Weights of a small GPT-style language model, trained from scratch on English Wikipedia.
Size: 14 layers, MLP 576 SwiGLU.
Architecture: RMSNorm after each block, no biases in attention or MLP, tied embeddings, normalized queries and keys.
Training: a variant of Adam for these matrices, 144M tokens, 8814 steps.
MLP neurons of a small language model. Each row is named by its layer, matrix (gate and up: input weights) and neuron, and shows model dimensions 0-223. Each number is 500 + 40 x the weight over its row's rms, rounded and kept within 0 to 999. Numbers have three digits each. A neuron's up and down rows have the sign that makes its largest values positive.
After each neuron's rows, "fires on" lists the tokens most often at its 100 highest values on Wikipedia text that the model never trained on; "fires in" lists the words (lower case) most often at its 100 highest values on Wikipedia text that the model never trained on.

L3.gate525:543495497512542436563504557557512466474515534525553537494524530522468462531468477513571489489430519398448443557471548485532476488469525502495473553567516468521467474486525437487482507487454543410468507461536467485489479487518509528459510394519506458481481556474560524495487428488443475553497530426479514541511514528561473453502515561478440439482464518514468453475440476505461464519492523422519514467436486472519512500528531469457468477422532522491500511469548502507513505499494456527481502522575472491498480553472475515510431554534511465453604428439463519520459547563490531444566483494536456547498497426458436477441426460482515519535571422484492495517485486490643492444395
L3.up525:426543458490424493502583532487494497554507417538516434585498485396493447513458471494540480528598513547378406517490526442564487440471562515506516513427499461519503588570530535511539529515483539471538434464577510452549534454480545554491596604557469568476572500468459483510472509526473492516533511543522499532500514528495401536476435520462462445484484515503567539488537458484496476496440434508533454537495565506543534509509562524533527464499515444469468539493515508519463491547510527531536538461535500476499479524464545485464533502468512482550483494508466441517518487529479486500464532467501505531491559515485531425507488457440508445483473535536469502539511526568503474458561
fires on: "as", "e", "t", "ing"
fires in: "has", "have", "having"

L3.gate300:503504468538415518572505474452518531502568478497532499469524492526513505482480525530475478509502528500440456552509472528486513414521501534519469558470483519498504552521533547454505475470458544520549548491564484567486474508429581447482536472446492535480457564579508469478613486511531511454475441507519468422456490508508474511504509473426508504474468477539485581402495508446517479421479523480443541427546513487505535467493453579529501540425543455579402530491491457552516458605521510516485425500527416518501521522487462471489550501416486431488560492519489431477583547478444551544473455497527479469562446507503470492536533548442480468557464517525474485466458509467458533547505
L3.up300:527499490433527528511504481488509494462459493449534518475556504450536512479581470524479495462462576480522497457496487519449474512467492532561485490478576530544535484427466492455519499504453420487466472545516476433474476458567463501510520469515458464499490608534485516557522529471541551592534475607546443467519515501479505454502518507502570513504527467482563474495478414523621521476519532475493476490445520540436520526502522472457458563542499479480464486521459499484535430466493489570627616576529491474534500415498515517474534536472456534421508532540499471523490500533517483573447560574441508485520479503496472481570448512450412467532553536485516507465461503484486567453495
fires on: " 202", "am", "ar"
fires in: "2023", "2022", "2021", "2024", "2025", "2020"

L9.gate550:593454496487506506453513500492507541534478527497453576529454537507465525432553483510459457465552547553471492505448430490495523498508439482523443458466484484574501483541457535418456466482455497487436514526452555443505492524483413526607522496538445445485459528514469493576513477451466403529499467446562538518535466466476468531506526452510540458499505526557444514520509512521490556512512520463553548493516551554523555457581440506538515504456485507496430493552408500510541538511501492564502447449546499469578495489466515568499491492455485514478492491491484477565557492417488479448524509519492427497491447506589502497567499443542542476430512480510523508506578491622533470496420
L9.up550:494535496485502439455489469503455517530457536489451529481433492440406510467522502488495415507452481549520475591431483496490460484481468516518565468507525541495510570477412543535528452476551386421502423502394500551468548517476536542478524508546477520519547509527478507494584521522479473478560468465595475423519513463571531525508546479483493510430499511504498447519467539442533462420465531471449481503490468508491502498483515513564471513530532501491477527483435554457471453484438496554533479512436578540518483468479484574564468446537503570477502551456497447517564433472535450450569490446495467495484462505495471507512468404487500508513506523427437512522546494473590523509478
fires on: " wh"
fires in: "which", "who", "while"

L11.gate200:467440446534514505512489488540556533474490457523508600539533549499443443454559546509482425499522472516476489496499488495548474499512453526525542534424509445471522516510496509496514439463502521499540432572434532586501514538523531492469450455584489474423424504516497523473586558526410455491455446511508535598509514567511499537469554495464468501488567563522499502401559488535418553548547509446526478465503504551463572500559449499482516471482485529614473483490442576495562485460519508503521521481458510521545553482593544591428502478543463475508510493501460571489504486551544491539467520529477487506525503518547452504522473526519537477425514577543497511465511477474483475538474
L11.up200:454426495501497535475483463464492551535447484486476513499473481514475455481486529457523567495530490490501552477484499468456514545447458475500487479547489548540548478418540439537516469465554487513561527532469547513512475556549441526600491480475482519463438504492480498472493435529454483509492518549521440527494436516456417520502591568465488472488466509481529542472601550420495521516489537513454483442572529496512568583507507514508533529524551527484508497505540517552602489553539520536555515442543558479516401438543474426509507508545509520455471490500496434540477525495527464473495569509492462537497499508615539527514525462491523523474497531518334490502443526584456553477532
fires on: " A", " a", " the", "A"
fires in: "a", "the", "after", "at", "as", "according"

L6.gate318:498425494505492531575551528497440516498481458535521501517551474502519560516476472398505537501566497429401511526551503505512499437533603478507541443475484578527434527481482411485532456404502459528531550509473553548475535528479531522513518423443549508554475423512472491521463469483452586475437503454441510541499466534524491543517496549494525494416509461465471530479508479467519443448551370455538443518464572530564443455456581463475500524500465507526483484528494508546439528519488489499457513523482542518545429538492497480494479476486455545509424535532493535530513487456498513508467566478468442498462498463541560534543511510424512547430515524481484515511521510592534502526478
L6.up318:517395564462531437505530480506476571497448520467448575582473513464521514468538523621472547523466508513545486448561463525440488510508491488494491526434463507550451480486477499471472486403596503525542500469502481474461443537543490494480521503481492484529524446472542424467508504474463473468515480542531533588559465529467476546486473497501482449528462495471534529560507566565456497516515517530491537456530456510479477503495505464434550572489486554561475494452565478488493516494554553545486460449461558493512494504472540476460555527389465531469526512564551564484494539485491483535557399509568534485418407539535476496526501536532494463497463493553479512568550445531453475423497
fires on: " his", "her", "se", " from", "ter"
fires in: "his", "her", "these", "from", "after"

L8.gate416:511522488548517480485544536552536529456413488574550501502537403523526489462521591544445528467461498525475482546519549505532459465431511442492414532573519508515568546518563444502467514450495405440482563492573436533463519507504490468506517508581487484509480545464415496490468503509504525476446495557432533427470504539464462400491489539500402508506472531491473577443447477547493495531495515432451520532476433552533534526512524538470510504481463530533508528486500532461467539569527463475445473480552404527553448513465525451502488501492514427480484525549461490520446560461498536560568480444496506550498502540511499534451437456480542501461441545482548479519508556536536503545495
L8.up416:409464487527551494479504534419565532547484454485479516489488521497475557486513445559486521566501438519482461522502497563503538486477559450498475499442510456481499500484498501468475459480515481423527487465543502557499433504514515514495489627546549501495571559523478449523532497568475397505440493528488462531508506501531492468462433456431456485464487562505454499432391523535466446588511471522457572470462499547475592496501520564595519542478563478510509511544549576492536497565488501534471465444510546543458479430564491527487460483456560483577534505506530482480531525434486501496546454468537494504495494529477530550500563547507541533574452590504499459552503487516517459547489
fires on: "av", "an", "ar", "as", "od"
fires in: "have", "can", "shares", "having", "code"

L2.gate358:549499536493455475477549526580466527555526442491480580541452523495498522481520501489522498510443546505433492484500526535507506525467555495453529539523446587477494509547526442453525494595477535500493453490472507528520456614529528466490499447537421542496552507414536501551522528483495508501498465467538469546527537548518530440444437555514533439461468463444493427478493574472507542383567552498481456473481526518424446496498483575459561539408523531532480484472603454525528492515475527420414524495517538487486499547406516495510516500563543514455497505469545539531572485490468510496429461464512499519482471467431450530473473511500562511463562520497507465555542541470510464493534
L2.up358:526439507550577517469528511431541528509469503483432494494501503568483495481453522517536537558549483493491494548541491532383554451458496526476545514545442472564435571539476509488458537447482538516557503420511465535562552509460518470480469514499540481465515467588492477501495531539466499466514548446506551522527521483489481479537492449478545528477544561493477509479449501463480497473519374493550455487489434497496487547471530496535497451523487520572556566541490485549504491608466556460443402509473501547491513476542519550475501444511471500498509482485495566479548515426469620479536542534509424494573519498496515521497538488520562438529494496531479503507411485408434544432534
fires on: "he", "n", "h"
fires in: "when", "where", "both", "gresham"

L2.gate185:438477498511469437497520492440475556499480463509546424580472496452571544565500551463524521508440509531459446495513503474491632485438492511490531489451480534456550465473572490493489492538477403466529494480596548527485543487517538525443538489495500429505464517477528509451438477493523544497500440509457478458533527480560515537502501553461463468457505486530536470515517477514477540528469413534517468557482535491518538474521482599525530427449579584489457523451409492552494417522486483536512487496488521511585537457519470527525474499538526515511530519516547565473535416442484597476546503496482537581478470538455495465501492464495453532438467522480507458550598490554451470528516
L2.up185:532523522472519538470469429461544449544528540542501504389459520568474522505539451565474446581512476476473528471463515527460472473556492482478470504523470468428517497499460530471522490493486518582469432511496445530561522571516481492487501548544556480479488454505556492504487518489436466504492555462515474579561557513474485514421511464497532555509457478497559486489452544465487525462485496529533486556493467481509495480564517515527536562444585504501505440620462446463511478540474485478466526480504516457400426497585552483489554527470423472502514545482525472477511472464520410437470496561414552466535509510597462581513544500545497506573495490524493575483505539501456449491431
fires on: "il"
fires in: "silver", "railway", "similar", "wild", "until"

L2.gate349:448496551537470547520495462480500544490467497510490546535493556482550573456526506556466520536439508505447435473531469550517526489525545549485490536403526551486574519525474486464522514510496496524474488532559445504499504551582533501541438422516505499511482564514465488535534514468534549585440368519492487524512441565466492486476521540429538450457465513449532505434527485500506570466461519540505562466464517496506489490514516534474422573456528516553460565490519522480512436522526505539536506530505485490545541483529522583428525496494434522553497487524539462480497542507436522517454420442442489626492422523549457471594459547470503461485505513558438509484471530555493480510421
L2.up349:535483407510476507525510496475454513447502476553449481482569465557489534478515548508563434466559487472506519551521480544580443537456408521469565509515436532480481507520482525472492497470479491501483569495552548440499489484407533558459515471515521470541503524573435480462536447461517577467489506476484478491501458514491462542493539558520492478433478454530492489511494455435504557571430516460481431432498510517506431501450420490470466437530506567472454467539450583437550504495529417433569498537542443529577493488458501521503398538497450583513422463514513458537438502484501481508481485584478508516503466437476487487481479491509529524599490415519505491478485495533530500515465
fires on: " 202"
fires in: "2022", "2023", "2024", "2020", "2025", "2021"

L6.gate130:472502528516578487516552506491543572484498475574442536513516480426436493451501448534512540402505487457461534506506496457488508548476502528459413491517486489516464501490528487446434535560516534461540492549558459442486527523429478495543585483501457450417521512510532440524504529472517458509508445487456541547491452499492487509505436545560559488517490506449535474468488458461523480437536477562484513501380496490476562485522457475505449504433516541524531494509466496478547427539474431480509476454528541375515517500423527575447473478448507553441487471484511482458507572406423453472539460498555520561498493534545459492502409465525467459507525530500494592477567492505510508475533
L6.up130:564461459501531488442486400402505499482484418508498499515449406526528522452532474533517537521592539432474525494563491439483479574491454427503503501476459509502502488535511531458521515521416495511569506406504465575498484596544543492467508551539425505555495498538521481481542504488490430449467493513463520486465501467493494501468513438494568450487467512477491518488495549477458434488496440515543480506582537512479513506495435513548498494473463497575504483475476499492516459568479515446480465498477558494496482551500507585520507415464519458532493542511521534483660424462515517525490494510479511505432485582444463567529487508460456449551490513503561509519492544401454514508511
fires on: " that", "h", "e", " wh", "n"
fires in: "that", "both", "because", "when"

L2.gate425:500515578448460466501458521485489471533443472504498485502504580422398490473524510492527555434482527559532521500528491483538507505521469542579437512488554495544526519402468498536452531479501531476464501508473509463504528449507428533554497456522505523532565460579463533542494495450526549529472501527524558445523411486492494593578483456470535471443518475470542514495566494472522513504450605501469536480471576525487525468520494483504484535549544493529506484461537511473492468468566490565517521468487550451557579500444483467463564526535525505452489444495558543425505529539479509489554475524504523523487423461557557472628516496425495479494455515502434516393568501490473530462545
L2.up425:559514530450477423485442503485430450476487536492537526538427440596449472504472501525520555459489487504500453524431514523495511419515441482474489470412494465520546494452546518487473473396487485458505515518505563480469435429434506532478482471615493458507530535529512484531523553539452472450536526530569568462512510451441547512558490494433446498501532492519491528488540440429497457530469486513475545499475491568552585544470518560558541510539519430505498563472449530469439526454512542519523542466440449561569514529464462480555464525499513533497539480509450490482523503487555558500598557495497556497481482503497549470498481411486523534534490540470429469419501460458521512478476
fires on: " wh", "al"
fires in: "who", "which", "while", "liberal"

L2.gate459:472486503525446550579471499496512443480499479452469548476546527507634587517488530518526521497483485436470483469594511492487525457493541532488553516507554543496459484494581546499500482440538461500530525489546518537549469480550549490466487474453478498498476535539598473534463519477504579483448457499489506409473490506525436507521610467431528532463433475546493493521553461516509440471518494532494532494413505481501512494450504447460524574502505470508441557503454555537472498577509465510471422542501518485477461468454497477440469496484543491527477459553450467557564493533391579501499515443537458574465473552550518474544473476436559512478441548519558427548480486547486516491526
L2.up459:457529412478499535508511532464494570480534446523488495502489512538584540466479543499516543495470489528507535546554513494506548494482514504495576484516478430476501508512487486470523550434520485421537492476581566490541456499535511443509564494462521429519436502515591463503399540479550525460483489497427499520487496455475479481445519539449408398468492539434478538516495474519587442540526578474470551530500545427482493524462437495526511467453532494532566511510516581480527535536513516458467482522474467490563455530486456520450448519494484604569511392521562472520504472506456548515515464464449501534490454508536569429547501480549520468517510572499490463541532456502518488436418
fires on: " from"
fires in: "from"